From a checkpoint of a small transformer trained on Wikipedia.
Size: 8 heads of 64, 45M parameters.
MLP neurons of a small language model. Each row is named by its layer, matrix (up: input weights) and neuron, and shows model dimensions 176-271. Each number is 128 + 32 x the weight over its row's rms, rounded and kept within 0 to 255.
After each neuron's rows, "fires on" lists the tokens most often at its 100 highest values on Wikipedia text that the model never trained on. A number after a token or word is its count.

L7.up1079 [160 117 110 138 126 105 140  70  72 151 130 133 127 123 101 135 128 134 132 123 103  78 158 109 124 113  73 131 104 180  96  82 150 134 169 112 116 126 145 131 167  54  97 111  99 152 117 187 184 145 133 124 136 162 196 103 104  86 158 117 187  91 149 143 108  89  78 147 122 141  86 163 132 114 163 156 125 106  90  82 102  90  93  80 106 140  52 127 122 184 112 164  89 118 121  65]
fires on: " g" 20, " b" 16, "-" 9, "]" 6, "en" 6

L2.up1422 [141  87 134  56 106 148  97 117 159 149 150 147 122  79  56 118  98  60 137 158 154 124 102 139 107 131  74 139 158 155 121  94 122 103 111  97 138 102  89 103 140  87 137 177 163 101  99 130  91 160 113  85 147  78 116  70 182  61 144 154  85 133 150 104 194  53  87 113 106  96 145 164 121 103 161 112 120 124 117  80 161 135  84 173 139 110  88 182  63  92 146 112 163 110 168 184]
fires on: "-" 36, " |\n\n" 12, ".\n\n" 9, "\n" 9, "\n\n" 6, ")\n\n" 6

L2.up465 [190 101 144 136 120 167 102 105 175 121 135 193  98 121 182 147 149  52 163  87 211 168 124 144 127  46 123  84 105 123 105 137 128 198  82 133 157 107 157 169 159 128  62 133 164 101 118  97 142 182 100  90 103 115 133 147 120 134 123  80 120  73 110 125 118  91 173 108 110 120  94 107 119 147 164 114 170  79 110 152 129 117  48 102 167 128 105 173  98 119 128  97 161 100 119 157]
fires on: "-" 24, "," 14, " –" 6, "|---|---|---|\n" 5, "as" 4

L2.up1799 [130 135 175 149 113 111 122 123 124 102 100 105  82  79 131  77 136 120 198 140  58 128 123 189  85 132  91 122 133 151 129 127  83 125 130 117 115  98 132  49 148 100 121  86 124 173  76 106 109  66 109 155 158 174 102  78 148 136 116 156 122 130 116  99 142 101 131  96 179 168  53  97  70 122 183  89 124 154 134 115 167 197 174 138 108 178 201 163  81 100 135 170 109 146 151 152]
fires on: "Y" 24, "8" 14, "9" 10, "76" 9, "7" 7, "5" 5

L2.up1946 [180 143 193 105  75  96 117  82 139  94 149 144  98 137 131 107 157 133 139 167 165  97 174 161  97 108 144  94 157 158 106 143 192 123  99 143 196  83 110 152 100 125 127 109 138 136 180 172  76 140 141 124 170 138 116  92 147 152 159 128 112 105 138 119 198 114  69 101 119 168  90 130  95 113 107  96  78 125 134 144 172  99 105 168 151 119 175  82 113  91 155 154 149 112 181 145]
fires on: "-" 18, "f" 12, " Ol" 11, " place" 5, "ort" 5

L2.up512 [ 95 132 126  87 163 166 116 171 129 116 144 164 125 169  92 156  72 131 150 125 156 156 133 125  99 120 106  77  78 133 104 155 123 152 168  45 147  70 116  81 149  83 105 135 178 150 147 148 147  70 155 117 108 139 126 114 167 143  86 197  94 124  89  71 101 106 102  67  89 136 133  98  90 104 150 121 119 174 129 144 160 155 111 136 124 127 161 170 117 184 137 111 133  99 138 194]
fires on: ":" 60, "ja" 5

L2.up1465 [ 97  80  72 112  98 111 156 112 150 149 135 140 144 135 159 117 154  79 148 105 143 179  74 104 154 112 143 140 160 115 140 105 158  71  80 110  93 132 130 112 179 110 144 138 110 118  77 174 171 147  82 149 167  80 164 185 132 139 132 110  62  97 148 156 198  79 139 126  86 143 116 117 115 155 132 176 185 122 128 111 119 166 116 105 125 167  97 139  91  85 112 170 137 142 150  69]
fires on: " bass" 14, "thlete" 10, " chem" 10, "ification" 9, "List" 4, "eed" 4

L2.up1244 [155 117 179  71 129 104 120 133 155 132  97 143  96 115 129 111  94 143 223 160 148  90 151  85  84 136 151 105 134 164  96 123 109 120 123 142  68 113 136 101 115 116  88 152 156 114 109 149  87 108 132 138 161 115 123 106 163 103 152 140 136 133  97 120 148 147  97 124 183 121 126 123  85 157 151 145 103 117  76  94 147 140 140 171 124 217 164 115 185 147 208 142 175 153 154  68]
fires on: " May" 22, ")" 15, "aba" 10, "-" 8, " were" 5, " |" 5

L7.up1781 [ 88 107 171 211  91 135 157 146  95 153 149  88 140 134 121  87 129  69 195 158  89 151 133  96 128 146 116  85 101 208 106 126  95 129 114 123 127 125 170 153 147  90 142  77 179 136 105 156 156  58 133 166 128 137 168 120 149 118 152  94 116 110  98  87 103 136 133 133 107 118  53 129 143 147 132 135 146 118  67 159 114 144  69 125  60 117 204 115 121 159 107 114 147 122 113 171]
fires on: "," 19, "3" 13, " As" 9, "As" 5, "2" 5, "7" 5

L2.up304 [111 127 178 165 187 132 105 173 134 172 194 119  67 151 149  55 109  86 101 158 140 147 103 157  95  92 125 116  52 131 143 113 115 101 143 114 183 118 179 117 157 108  90 162 202 161 184 148 131 131 141  56 100 161 122  54  93 105 128  91 162 112  62 104 158 113 143 140 138 141 153  99  95  89 108 111  91 132  85 108 118 105  68  91 103 108 198 139 110 108 119 151 177 125  88  41]
fires on: ";" 22, " to" 12, " of" 10, "7" 8, " formal" 6, " for" 5

L2.up1738 [112 124 142  69 136 150 135 141  95  97  92 113 138 141  89 119  69  60 158 103 110 206 125  91 161 110 136  87 140 143 159 115 119  83 163 142 108 128  61  72 136  68  68 158 155 242  71 110 158 121  86 122 168  69 154  76 142  99 140 111 150  66 140 160 103 112  94  97 154 132 157 165  76 157  97 155 141 142  58 166 132 155 181 110 171 124 154 143 152 167 143 141  94 121 113  98]
fires on: " /" 63, " play" 4, "out" 4

L2.up1550 [192 161 221 112 124 127  80  86 189 130 165 194  98 128 131 157 166  81 132 184 139  77  95 132 122 124  80  79 147 145 116  73 131 182 113 111  82 102 128 109 147 146  83 158  50 104 102 150 170 163 128 104 129  79 131  80 151 163 172 151 128  74 112 108 167 105  61 115 165 109 159 129  82  87 152 145 154 114 112  78 159 107  84 155 154 110 126 135 155 150 208 136 157 105  92 117]
fires on: "-" 39, " Beijing" 8, "\n\n" 5, " This" 5, " Tokyo" 4

L2.up1401 [137 135 173 145 138 147 145 160 137 169 152 127  70  36 157 145 127 114  98 147  91  48 115 133 163 157 120  96 148 118  77 125  81 106 144  98 105 120  45  84 126 130  27 118 139 158  76 130 196 120 152 102  88 140  79  55 149 111 140  75 165 117  76 125 153 147 123 144 173 140 141 140  95  78 168  90 115 164  91 138 179 102 128 107 127 123 212 163 163 139 101 144 131 102  97 139]
fires on: "8" 20, "ed" 14, "ada" 7, "rock" 7, "9" 4, "0" 4

L7.up1002 [157 238 143 152  96 115 115 123 104 143 150 131 172  75  70 124  99  77 104 163 107 158 137 150 117 117 147  97  77  96 150 118 172 123 124 172 127  86 158  70 175 107  48 128 117 108 150  94 126  82 115 113 140 160  86 145  87  95  80  67 133 162 140 154 151  76  71 138  79 129  98  97  83 127 160 119 128 109 141 152  78 207 172  95 166 174 154 118  69 157 137  87  70  93 158  72]
fires on: " Om" 13, "am" 12, "i" 10, "im" 8, "y" 6, "m" 6

L2.up684 [135 124 116 155 136  93 110 147 169 153  75 111  94 153 133 135 134 104 199 134 135 122 158 150 120 134 113 121 149 126 133 158  97 132 113  95  71 109  68 102 160  90  94 150 117 165  99 126 121 101 133 104 161 125 124 147 111 114 117 148 130  55 119 100 160 133 110 121 136  55 133 166 105 126 144 131 112 141 121  81 102 109 129 159 119 131  70 176 146 144  81 138 119  49 120 129]
fires on: " to" 33, "a" 8, " York" 7, "I" 5

L7.up1400 [ 99 115  89 162 134 128 197 160 143 114 150 123 125  73 125 145 104  86 105 136 128 141 172  90 111 119 112 156  69 147 139 128 181  75  91  49 174 141 118 161 141 134 125 111 103  89 156 139  85  87  90  78 147 142 206 167  94 177 104 105 117 100 116 154 118 161 136 120 137 144 101 144 140  62 137 146 176 127 106 139 158 116 132  43 123 112  98 120 134 123  93  80  74 147 103 168]
fires on: " a" 38, "I" 7, " la" 5, "h" 4

L7.up552 [116 162 155 142 126 171 146 116 132 116  95 111 160 175 156 107 102 109 176 152  99 132 138 138 133 112  95 165 138  86 110 123 112 106 138 144 174 157 167 105  78 111 131 163 110 138 147 117  68 116  90 107 169  72 156 101 117 143 158 157 129 125 125  78 129 169  96 141 163 102 133 102 163 103 145  63  98  87 174 149 125 193 118 111 144 145 115 113  97 150 146  74 144 106 152 198]
fires on: " of" 32, ":" 9, " is" 5, " to" 4

L2.up1873 [154 128 143 130 144 131 108 170 127 110 123 145 158 124 139 159  57 159 124 152 158 102 100 105  60  73 100  84  88 164  94  97 142 185 199 151 158 111 103 132 182 115  86 135 116 157 125 127  90  61  89  92 130 147  88  58 105 126 143 108 155  78  80 142 150  93  88 106 140  99 111  97 116  59 138 144 120 121  75  98 143 134 100 117 131 108 171 161 126 147  98 127 153 118  90 145]
fires on: ";" 66, ":" 23, "\n\n" 4, " debut" 4

L7.up1101 [128 101 104 184 178 111 107 139 110 123 132  97 139  94 130  93 122 125 189  94 135 169 164  57 177 116  79 143 130 144 167 159 185 144 169 110 114 105  54  87 187 130 110  64 134 188 140  96  72 104 109  94 116 143 110 134 166 117 104 109 157 129  79 158 135 116 103 151 130 126 155 168  89 114 138 116  72  79  82 132 145 152 117 121  85 135 114 132 118 111 110  95 144  92 142 147]
fires on: ")" 32, "ab" 9, "\"" 8, ":" 8, " (" 5, "\"," 4

L2.up1513 [133 162 163 145  81 153 154 164 135 161 105 162  68 124 122 140 141  82 149  81 150  91  88 108  90 115 114  77 155 150  67  96 171 169 164 164 227 108 109 140 132 101 108 144 115 187 149 160  91 103 164  54 100 154  75  90 128 112 147 109 116 108 131 155 127  86  95 105 112 135 138 118 135 112  90 167 137 114  90 160 132 134 181 157 152 119 168 145 101 144 171 103 121 176  96 181]
fires on: " ;" 36, ":" 15, " family" 7, " mother" 7, " sister" 7, " children" 5

L7.up1187 [167 118  94 129 107 100  80 130 144 157 101 101  97  80 126 118 164 133  84  89 140 117 174 109 114 169  97  40 134 139  71 144 157 121  90  78 139 104 107  95 170 133 111 119 127 132 148 135 158 124 124 117  96 124 161 133  98  68 139 155 172 171 162 147  73 118 156  86 108 115 102 159  83  98 126 130 121 152 132  97 138 127 123 153 124 183 115 154 159  81  94 122  92  82 212 168]
fires on: " that" 25, " which" 20, "ev" 7, "ur" 5

L2.up574 [136  97 149 140  97 115 151 146 141 114  68 127 177 128 121  64 139  80 132 181 106  94  84 146 111 145  99 123 193 153 178  87 133 184 110 104 125  92 104 150 124 132  92  99  89 100 142 212 138  79  92  71 137  99 102 129 121  95 166 122 171 133 133 189 126  97  83 115 136  92 156 156 149 112 143 124 179 141 170 126 140 116 163  90  84 190 169 125  83 152 177 143  78 101 155  80]
fires on: ";" 97

L7.up521 [ 70 122 113 116 132 137 128 125 134 119 113 172 203 105 108  72 101  73 143 172 154 120  82 135 141 156 203 162 109 100 102 148 139  98 163 154 145 124 128 104 179 136 115 104 185 192 159 124 116  64 122  89 131 121 194 151 121 117 110 109 124 127  73 149  92 145 125 193 115 126  70 174  88 122 132 142 135  61 109 165 142 171 150  96 120 118 185 123  82 192 196  85  91  79 153 152]
fires on: " \"" 55, "r" 10

L7.up1274 [ 84 145 109 199 121  97 149 125 141 164 134 117 146 144 157 112 103 114 127 153 122  87 105 146 113  73 169  83  76  88 163 148 116 112 164 178 192 147 119  95 121 113 133 104 123 159 126 174 143 114  79 101  86  44 161 102  99  94 129 126 164 123 142 123 148 154 109 106  97 171  78 106  91  53 163  98 111 153 146 107 107 123 115 151 139  95 133 117 112 121 159 105 186 150 120 154]
fires on: " of" 20, ":" 12, " as" 9, " a" 8, " to" 8

L2.up545 [144 186 154 132 128 107 140 142 161  98  96 159 144 115 173 134 140 115 137 157 175 132 103 124 155 115 180  89 166 161 133  92 102 215 148 142 146  78  96 123 153 113 155  89 143 131 146 120  99 120  90 111 169 161 149  91 121 115 144 126 114  90 127 116 149  91  98  83  69 131  82  85 118 139 180 106 128 114  89  92  56 120 108 150 103 124 119 138 121  85 179  91 151 112 190 167]
fires on: " " 56, "el" 12, "re" 4

L7.up999 [103 136 178 196 145  87 125 146 190 163 198 153 140 117 139 131 149 112 164 169  97 159 126 113 109 137 118 138 144 133  88 130 141 112 105  83  68 127 126 153 128 175  79 145 143 132 143 126 113  56 117 143 151 107  83 115 136 108 156  75 127 119 105 154 145 108  93 127 117 171 143 104  51  48 181 120 150  60 100 131 131 172 106 104 128 123 138 177 108 172 141 153 104 207 172 130]
fires on: " of" 39, "as" 6, "ann" 4, "tern" 4

L2.up1616 [144 171 163 174 146 106  83  97 114 128 219  81 123 148  84 142 159 146 152  88 133 204  91 125 127 126 130 110 151 125 149 105  92  95 112 123 123 151 131  76  87  65 108 168 166 161 115  80 108 116 138 116 171 108 110 105  58  98 168 132 126 115 134 156 130  99  88  95 168 129  56 121 122 130  94  95 128 145 113 100  97 141 170 186  78 165 172 141 178 123  86  76 151 193 138 107]
fires on: "e" 14, "U" 11, "ass" 11, "al" 8, "ator" 8, "NA" 5

L2.up1135 [157 156 212 142  91 166 155 148 185 169 149 155 136 119 146 164 107 109 180 134 114  86 142 138 141 111 147 132 112 144 190 137 160 119 140  93 110 103  74  64 128  35  71  94 103 186 222  95  82 110 140 101 159 130 141  89 116 147 136 155  74  91 141 173 112 117 143 110 117 140 103 101 133  84 142  80 166  94 100  80 143 167 141 134 155 145 117 174 130 167  57 152  75 153 173  97]
fires on: " to" 67, "-" 27, " To" 5

L7.up1538 [126 118 120 150 133  92 146 169 156 132  85 108 155  76 158  99 146 151 143 138  66 115  93 116 159 176 171 160  66 122 147 103 127 120 138 149 144 130 146 110 138 119 179 140 158 112  98 120 163  93 130 124 195 146 195 134 114  99 156 196  87 102  92 153 118  87  59  52 189  95  96 119 135 136 116 140 116 145 175 129 139 121 155  83 109  88 191 129 168 152 141 174 118  98 189 140]
fires on: " and" 53, "," 17, " in" 7

L7.up1402 [121 163 171  92  89 111  89 116  66 155 167 118 141 152  98 118 106  55  88 140  61  85 153 142 136  45 111 143  77 174 123 127 101 143  87 119 126  91 143  98 126 150 162 119 141 194  96 100 124  87 153  87 172 136 139 158  82 147 176  88 111 159 124 122 137 173 114 175 142 138  97 185 109 124 158 145 103 154  94 165  92 141 103 146 158 123 161 193 152 181 148  99  98  68 169 165]
fires on: " W" 38, " c" 6, " was" 6, " w" 5, " C" 4

L2.up919 [154 161 119 142 184 149 102 169 177 131 124 155 148 164 115 165 163 134 157  77 147 190  94 104 173  47 136 175 105  99 153 141 134 186 130  79 166 104 119 148 111 105 146 120 164 166 139 100 110  53 109 130  93 100 177 122 158 121 114 120  97 151 128  97 155  79 122  93 148 143  86 112  91 131 191 149 161 132 100 185 177 152 159 158 108 168 151 135 190 122 149 137 181 162 198  78]
fires on: "001" 24, "30" 8, " sequ" 7, " largely" 5, "iment" 4, "pi" 4

L7.up934 [147 185 100 112  96  36 167 141 150 119 156 178 131 102 173 133 163 144 154 140  92 104 164 122 144 112 133 166 106  93 153 139 166 155 130 136 123 169 142 101 124  89 100 148 130  95 103 200 130 136 112 154 158 152 178 113  60  47 139 106 126 103  89 146 164 137  94 134 114 126 124 136  98  84 170 142 162 130 106 124 120 157 128  84 130 133 149 153  98 134 156  94  96  93 146 135]
fires on: " " 53, " (" 15, " a" 4

L7.up522 [ 98 131 148 158 111 158 116 122 140 123 110 147 146  90 149  81 116 113 168 131 108 124  75 118 152  68 211 142 129  94 115 118 160 164 170 140 127 109  42 110 133 109  60 152  75 147 147 144 130 160 132 114 131 157 111 114 148 110  94 133 136  95 166 151 130 117  74 104 118 154  94  64  43 151 137  76  99 102 108 151 144 129 144 100 144 115 191 153  77 149 152 124 102 128 119 109]
fires on: " on" 31, " of" 27, "." 6, " in" 5

L7.up1427 [135 143 139 134  98 149  95 109 118 179 163 145  98 155 127 158 146 127  89 111 168 135 152 168 141 109  79 114 115 117 110  90 186  97 101 106 155 140  78  75 161 143  65 133 136 148 115 104 145 130  84 131  43  92 137 104 114 103  91 153 122  62 109 138  94  95 144 136 122 147 166 107  85 127 167 189 159  99 101 127 128  96 162 102 137  92 149 227 109 172 144 105 170 121  72 130]
fires on: "," 84

L7.up1978 [133 125 108 173 104 167  86 133  89 156 179 131 140 165 106 113 105 116 146 109 111 148 166 114 143 104  95 140  97 149 115 207 178  62  96  91 115  82 120  89 136 124 111  90 143 117 135  91 102 122 100  97 146 153 118 136 119 112 122 150 117 114  77 117 129 102 109  79 142 160  79 194 154 117 150 144 155 100 154 204 137  98 167 160  95 102 147 156 130 128 122 100 113 180 135 104]
fires on: "," 79, ")" 10, ")," 6

L2.up1174 [129 119 143 156 120 166  85 153 178 135 137 163 110 124 155 135 117 108 156 115 129 170 163 145 121  61  97 146 118 133 142 123  75 126 118  69 137 108 122 123 176 126  65 117 147 139 106 102 127 147  83  91 158 111 143  98 203 145 138 151  96 111 143 110 147 106 146 125 143 118  85 170  41 157 104  61 109  65  89  98 106 112 128 145 139 116 134 116 116 164 112  80 178  55 157  96]
fires on: "." 48, " (" 12, "(" 6, ":" 6, " born" 5

L2.up929 [124 169 170 133 108 135  70 142 135 127 137 150 158 120 154 150 167  92 148 134 195 111  92 135 110 102 180 115 140 149 114  91 137 150  90 143 171 126 102 116 162  95  98 151 101 138 127 116 131 104 124 118  94  94 109  53 106  54 135 104 153 126 130  71 179  75  78 115 121 119  84 125  82 108 151  93  93 123 119 116 118 111  94 166 118 133 114  99  99 120 112 123 123 126 134 133]
fires on: "\n\n" 34, "==\n\n" 12, ")\n\n" 11, "The" 8, "-" 7

L2.up1023 [161 151 161  98  98 127 158 128 154 130 125 183 139 105 183 134 135  70  82 119 101 137  68 109 180 110 167  86 120 177 131 122 155 127  88 100  64 114 148  94  97  98 183 116 141  75 175 125  85  94 128 142  94 156  92  60 145 158 135 205 110 131 116 177 114  60  63  96 122  95  87 155 106 120 175  95 128 140 144 142 157 169  67 220  99 190 114 127 104  89 128 136 173  80 174  76]
fires on: " h" 28, " acc" 17, " rec" 15, " conf" 9, " j" 8

L2.up17 [181 150 134 171 115 145 189 109  90 133 113 116 118 169 140 158 146 139 169  90 108 127 147 127 101 113 125 173 103 175 167 130 132 133 148 182 117 142 104 173  90  63 105 101 155 124 152 108 104 149 134 108 195 176 110 133 127 135 156 125 100 105 127 107  71 126 176  89 154 149 163 119 145 102 153 143 179 157 128 102  99 112 148  95 120 112 156 160 130 130 164 120  79  97 135  94]
fires on: " to" 27, " of" 16, " can" 14, "-" 9, ":" 6, "ti" 5

L2.up1018 [ 93 150 204 146 147 149 109 154 162 141 108 138  95 102 175 175 101 132 147 108 113 144 122 149 128 141 114 150 152 163 127 191 172 164 158 115 101 111  99  92 182 108  82 105 141 156 173 160 133 129 109 118 203 156 111 114 106 100 113 148 132 134  67  86 129  78 136  98 114 119 174 100  99 127 206 126 166  93 128  93 109  85  67 163 155 149 154 144  77 132 120 162 129  65 126 123]
fires on: ":" 25, "aged" 13, "17" 10, "22" 6, " |" 6, " (" 5

L2.up1220 [148 110 151 143 133 131 117  96 189 120 107 136  84 144 168 129 116  96  80 106  98 139  57  79  71  91 140 152 162 180 132 145 136 113 199 169 129  72 139 102 107 131  74  97  79 157 147  98 140 137 170 113 149 138 139 114 153 101 162 110 138 132 155 175 135  89 154  77 121 128 122 132 138  98 118 159 150 117  52 155 134 149 138  88 182 170 119 107 150 150  92 110 131 114 127 117]
fires on: ")" 32, "0" 5, "ow" 4, "ZE" 4, " round" 4, " Sant" 4

L2.up383 [140  54 147 153 105 162 134 132 158 151 152 123 150 163 131 134  96 143  67 147 100 111 132 121  85 124 128 152  89  86 104 139 104 152 144  96  93 139  85  61 167 101 113 154  60 139 154  89 115 129 178  77 165 162 132  68 133 114 155  93 167 115 154 198 110 100 149 156 178 165 126  99  84  91 112 107  61  90 111 152 157 158 150 168 151 143 150 112 104 130  92 171  75 122 118 209]
fires on: " to" 22, " by" 9, "as" 9, " of" 8, " Synonyms" 5

L2.up642 [141 144 189 169 108  87  94 151 151  70 150 169 148 105 103 139 138 104 186 104  75 155 136  86  64  71 149  86 209 159 160 153 155 158 124 137 178 108 173 165  92  88 191 129 108 138 149 189  96 128  76 104 172 114  74 158 171  87 103 140 124 102  92 139 177  64  88 137 146  76 116 113 152 132 169 143 149 114 129 118 147 119 119 145 123 120 234 180 137 118 124 108 103 165 142 157]
fires on: " footballer" 18, "n" 12, "ide" 12, "ul" 5, "ole" 5

L2.up1111 [115 114 189  84  93 130 161 123 157 178  98 136 129 157  94  99 147  90 102 114 155 114 161 145 132  89 134 111 124 158  71 145 163 120 177 173 176 105 158 113 131  85  58 187  71 180 203 126 127 127 138  76  90 154 104  72 175 142 147 112 132 158  87 144 120  63 116 124  88 154 122  96  77  93 144 133 159 156  77 119 148 122  85 119 118 124 129 156  99 196 171  90 133 150 102 120]
fires on: ";" 33, ":" 26, " •" 12, "," 7, "str" 4

L2.up159 [137 129 104 108 118 119 136  97 116 119 136 136 124 120  93 191 215 121 123 190 115 152 126 130  97 117 107 122 152 178 182 152  89 128 139  79  99 115  99  88 153 121 150 151 160 146  94 151 148 102 103 148 185 169 134 103 168 101 107 227 105 106 220  95 142 121 106 106 126 111 124 107 161 120 123  91 130  91 117 102 100 141 165 104 108 119  72 103 111 144 175 130 124 137 148 160]
fires on: "200" 17, " officers" 10, " companies" 9, "anks" 5, " Add" 5, " goods" 5

L2.up2022 [141 139 196 128  93 122  90 108 162 122 120 179 130 166 168  93 144  46 204 120 193 134 102 100 109 131 130  98 161 145 111 133 136 150 126 113 136 155  85  81 144 122 129 127  99 140 169 153 101 136 138 149 171  83 147 141 156 129 176 171  96  40 104 154 138  53  71 131 118 126 139 127  92 140 192 106 107 110  89 120 129 130  39 167 142 130 133 110 129 169 146 154 149  85 125 178]
fires on: "\n\n" 19, " |\n\n" 17, " qu" 10, " pm" 5, "Ph" 5, " quarter" 5

L7.up2030 [ 86  85 100 132  84 117 108  84 168 137 131 174 141  95  94 125 175  72 166  96 129  87  96 143 121 142  89 125  87 177  82 154  86 114 150 133 126 138 110  88 110  94  76 121  91  92 102 173  95 119  83 107 103  97 144 100  86 112 126 115 141 131 129 181 117 105  71 162  75 149  91 137  73  95 146  84 174  98 134  71  66 158 120  91  91 127 190 158 172 176 129 127 100 133 133 168]
fires on: " a" 18, " Comp" 9, "z" 9, "re" 6, "d" 5, "ac" 4

L7.up1243 [152 213 139 189  62 190 102 164 116 132 157 172 134 130 168 143 159  88 133 121 144  71 106  68 100 109 130 194  99 121 168 133  99 129 107  79 133 133  58 147  85 129 107 158 135  89  81  84  89 127 136 136 180  69 127 103 123 122 108 173  76 129  92 190  65 117 143  80 111 103  96 117 193 121 161  90 179 153 116 171 147 127  79 146  64 172 231 135  95 145 100 112 124 108 131  76]
fires on: " is" 39, " was" 18, " =\n\n" 15, "," 6

L2.up1400 [164 206 113  88 106 131  69 129  89 105  98 143 101  94 142 181 135  78 130 137 123 150 129 137  96 137 119 111 144 172 132 108 135 137 141 167 133 105  86  63 113  68  85  79 150 152 122 151 174 134  78 135 107 128  91 102 103 144  91  87 189 115 130 107 156 151 146 115 160 174 154 137 144 157 116 104 130  84 174 147 131 177 164 111 151 135 185 168 117 152  72 117 102 124  95 109]
fires on: "0" 42, "oo" 11, " Championship" 4

L2.up432 [152 115 141 150 166 119  96 151 174 108 104 161 145 100  79 123 114  75 105 112 115 120 103 138 102 122 173 109 177 115  92  96 143 152 145 109 134  92 102 142 151  96 134 153 125 165 147 112  94  96 122 138 160 141 135  72 136 142 130 173 160  89 121 129 122  57 105 138  49  71  88 121  95  94  86  71 141 100 125 129 167 220 140 133 150 148  90 145 141 139 204 137 111 128 126 107]
fires on: "s" 27, "on" 18, "el" 9, "9" 5

L7.up355 [124 149 157 125 131 102  75  94 141 126 111 162 120 125  81 169 187 117 185 156 112 182 125 117 103 125 114 156  86 175  44 160 127 105 119 109 152 131 145 118 145 117 130 149 100 165  67 158 101 143 137 106 106 128  97 109  84  90 173 117 171  82 131 152 111 122  77  89 106 141  93 118 157 112 110  73 141 104 118 135 124 119 109 127 187 133 166 106 105 195 152  92  71 101 138 192]
fires on: " Gr" 27, "r" 22, " Ar" 10, "ar" 6, "L" 4

L2.up1077 [169 142 145 170 133 108 155 105 127 152 164 101 121 195 152 112 113 101 107 116 138  85  64 142 171 120 141 100 133 192 141 112  69 146 154 117 158 151 131  75  82 154  99 151 131 206  98 151 144 110 132 121 100  94 155 145 189 141 151 143 131 106 101  78  96 144 116  89 124 156  94 198 125 142  83  94 193 117 138 145 174 143 169 145 142 140 136 106 141 188 161 122 168 119  53  84]
fires on: "9" 19, "V" 10, "I" 8, " Cy" 7, " via" 6

L7.up761 [132 110 135  82 155 109  77 120 124 141 177  57 100 129 149 122 170  96 133 135 143 132 123 153 133  98 139 101 155 120 110 131 164 143  95 150 107 130  99 110 159 157 128 102 137 142 112 167 117 148 129  88 103 151 105  81  78  71 136  96 170  61 115 165  97 121 154 105  99 132 116 131 111 122 126 111 155 133  98 149 138 103 145 134 125 116 175 200 116 170 148  83 147 178  97 148]
fires on: "," 69, " first" 9, "r" 5

L7.up1278 [ 91 159 119 135 144 107  75 145  88 143 142 146 109 191 177 145 173 126 126 120  91 128 122 155 114 130 120 141 162 156 189 187 105 123  86 125 141 187  85 118  74 147 106 145 110 160  90  95 104 140  98  77  94 102 156 159 132 113  73 165  85 167  80 115 127  58 136 166  96 122 106  90  83 130 112 172 103 120 165 133  82 149 169 133 101 148 120  93 119 116 127  63 163 158  97  73]
fires on: "," 64, "-" 9, " " 5

L2.up1285 [ 88 126 116 144  83 118 168  93 137 126 139  94 162 160 110  90 117 108 152 119 114 148 121  88 191  83 103 171 122 112 190  98 126  86 115 137 124  54 123 102 158  68 139 131 115 165  89 109 129  55  70 109 132 148 196 100 177 126 143 138 132 143 154 151 129 134 163  74 126 140 136 193  57 108  95  74 190 131 145 126 131 129 115  73 150 124 197 233 156 141 100 117  99 139 157 128]
fires on: " /" 43, " Railroad" 8, " |" 8, " got" 5

L7.up304 [118 140 123 158 144 104  87 200 177 124 164 102 175 132 134  86 177  71 131 113 105  84  83 121 175 124 109 148 107 166 166 126  77 106  57 127 153 131 146 138 115 122 105  91 104 180 177 105 169 115 108 130 137  87  97  89  99 142 111 130 137 165 145  70  96 109 178 164 103 115 107 152  97  99 108 122  93 124 181 113 134 153 111 137 152 157 127 162  92 126  83  37 153 177 138 104]
fires on: "," 29, "-" 12, "f" 10, "ra" 6, "ue" 4

L2.up1176 [120 161 143 130  89 129 143 128 122 101  58 162 160 147 155 202 135 120 117 147 102 155 147 129 148  97 124  87 133 100 121 195 150 131 115  49  92 103 113 126 178 103 110 104 130 153 154  90 107  91 109 132 143 156 115 118 107 135 116 119 127 149 145 102 154 109 110 109  94 134 159 127  81 154 187 139 120  92  86 147 175 141  85 125 162 155 167 124 135 163 178  76 115 165 173 107]
fires on: ":" 30, " of" 14, " Street" 13, "," 5, " –" 5, " approach" 4

L7.up1598 [144 122 104 151 101 121 103  99 127 203 158 104  92 142 163 144 151 121 105 182 131 144 138 127 241 118 120 142 170 151  97 134 120 140 152 100 104  95 147 103 101  61  76 128 155 124 168 153 120  77 148 141 151 160 189 100 113 140  77  89 130  90 152 122 145  96 122 138  98 179 129 112 113  95 157 126 148  90  93 148 103 111  59 151 156  75 160 116  83 185 138 106 168  74 169 150]
fires on: " " 41, " (" 34, "om" 4, "n" 4

L7.up2024 [ 87 159 114 137 155 125 139 156 147 148 157 106  71 103 183 153 150 140  78  93 176 159 112 138 104 102 206 160 186 100 132  94 144 154 126 194 110 104  74 122  94 114 130 157 163 139 144 135  87  87  56 101 122 109 139 155 128 177 113 119 153  92 133 112 123 148 130 133 116 160 122 100  72 138 135 144 189  85  71 142 113 140  91 110 183 117 204 146 123 104 161 192  93 140  82 123]
fires on: "." 28, " in" 19, " from" 5, "1" 4